MLP neurons of a small language model. Each row is named by its layer, matrix (down: output weights) and neuron, and shows model dimensions 384-639. Each number is 500 + 40 x the weight over its row's rms, rounded and kept within 0 to 999. Numbers have three digits each.
After each neuron's rows, "raises" lists the tokens whose logits its output raises most directly, leaving later layers aside.

L8.down1093:526531504557475469552554530521531495551490453516600473512468508515498540513542511552458467521469510471501520493468521509514457556488458552422429457459503439508451430492455487581526440520504487481467438506474569503476552505462517466534484462481494449429452530442463489469546536526452523454535486499527456478461470572486446430505493474460460528496518513512489564457523487447460485488504411456527463505499487520458503516446534492471480543513506491441530402528553532482502470496584480489471489516604505478509465487505471574510535558502539540452481470559551465462488491514568441544532517527464505427513490395528456514463478473530458529477506487529502445544572536525479518572477458563498534471534532536388527508517556584525409493478525538576552512486568499477529505471479454
raises: "of ", "day ", "time", "times ", "years "

L8.down272:510475529522492504514504455537448461639528470480489517465486538489491528498480473471549495542538548460545522514444489496449506566484512519564435508522497453513441428378540537507501431525469574463457477538560430457466532486480563457517540545500478567478519538473465459468462572433509476456474499486482451532477492503506553535445491553536464517474572478506515486508486478487525547492562515500507479493476547503522549459486453534507530597484420507521559486541440469480490443451482432481460472542514512453456527511513485571558460537536500481523554514541418577449551521583385440578460499499490557433443473469416476531530527553520485466484477453492510448494520512501471425465543517488465484553514477458553541432491524555546453509463484510538453525516524488513481558541490524
raises: "works", "works ", "results ", "starts ", "plans "

L8.down2166:514468468522541465489461409450577506476522508518515520524487525534515463542506595481476472535419501394552475465526466497480512479473469461502576429473514480473487503452538540565504517516547526540508521480460534559532451465473499577515547543413547512489464478488454424565487443534464445503498498497498510508479528513528467556527416473538525531525483531543539490578468523498521540524430473515498419473525480500560485508525511552466449467466532542516511525534477489408569520494539463425566482480476532531532509587523563559493513472543499520527532453508520512479599552519531492502454468528463545464507559417474453501439508461499519522554514579443477434519448545464522523426536503491515491484477505484483487468437445545535435504500463489532539518478497497499494403516574563
raises: "id ", "ids ", "ids", "id", "′"

L8.down121:419386520516435550485533519529526498530491513425503427507489501474459434371422516509518445556523536474512525564429526492445467444427493538491540501552527543545470463467488485513481458488514491519484507501519506515504478523505470582575502583503477567484498504493423509524565512485549500458520473433501489471527476527472471466501491463527449490475483507465494502493524496532497526517508522527461497540548510508524545514487500440477475470497599488467498489486474541541529477551410522513477497537536449518525513431525503586504511496488456539535451576473501437499557498539417442541518532541569491527481445543454549547526521487455514535528529511542535505470461507490363564458534463519439503479480490471520430558510572503485436513474492467571508533574482415452509477467431557
raises: "location ", "existed ", "infrastructure ", "adjacent ", "map "

L8.down1521:497476493481459492462495520464545569577481537485485533464510488495509460553559563479510487459497526454487442461504510444497499525556445548515528517460456589475497483380495497429548480465533526422483463489488544509506536521532539460481520475466476581526507515494574474484546519514543471545516464573466496505472552535464455506553424579524495467500469484565562514544479488561544577554454448485514504459473560492432481525497473478418519521527537520405511530478463485528512500556438428489458539483541499478432482588467544488470487497559511418529488505538508508451505501539533515488453478463520574423561454562470547491490488501500534530517496457536494502549485460417483446515534469509492436536575504554479452499453480548461441443505562492500477446503469519521402568475587530
raises: "with ", "behind ", "and ", "for ", "alongside "

L8.down2400:561492475551450544508603428529524421478567517543441531548549477489507533520541467540458498519471544512499433501532467525488577509506515489516414469604552460523474508512437488516490465527575467513424463520504529530499486593537517486448481464545495531519514426562494519504541406534485468479473467514448474516491468569477502489453508539529506487511488504578462458518393482492515512533555499478438480495535484428471555496468524476471485494480492546526461567510507497521451473443512447442452520555504458487463488461444562492459470454509434451463486458525522491491419595567465508471534511497504474487480511516458477491508470550483541552498524481545488563531496468459524482449510550462583510453478548494507487578471557517443507489604551410483491441479512452444504429551531471
raises: "que ", "ire ", "ques ", "ire", "ques"

L8.down238:571520493569536466453434479468481468543444520486428509550459464544531438494492503509524474502463576459505452504471476495519520528456517522532548460448460519544512516529479554517461417493557540512452463498513487509489477506520475535563496499466460541514510472459514530408433497504575492509502545465510557455561519517450429489506534452444508542463451463503508496465396545471511498496502544453434464499453461460517504545507416508528478531448444498428494481524517498491471472512557465549502521519490485543428418461469500568442503547586543412522494518522558488540468479529453478453463483472502562490512454477520555531539511547548452527517441487543508461503517484453582457481563446510484489452531512560538444545450506544550503444564527527571532522453479567475564522431568487
raises: "at ", "of ", "as ", "with ", "in "

L8.down2758:456557448495530538450492503446460489510504549435534458534476530556480464525556541508498443484445465457528386528518441525476523512457472556535550538517489542490498525575497498493474528564481544461558494472452457544481590502487462491581472439496492479527477503521548507560443519523496476413530450548508416480506518507540517504547492537488553434479509508495542509532506569420452521557520542410440490464488521576526434529478480429557567545575443534498505469495488515536501462583453513442516399447514430519530488497468487485431445471463392488508482483492498467509518535502456442441509580498543474465464486440512477507483481524506503460520577486492503465454467488494485466567559475597499540530526479509499508479439455512491489571491547499488605521492527496479454487485515514
raises: "up ", "us ", "down ", "off ", "out "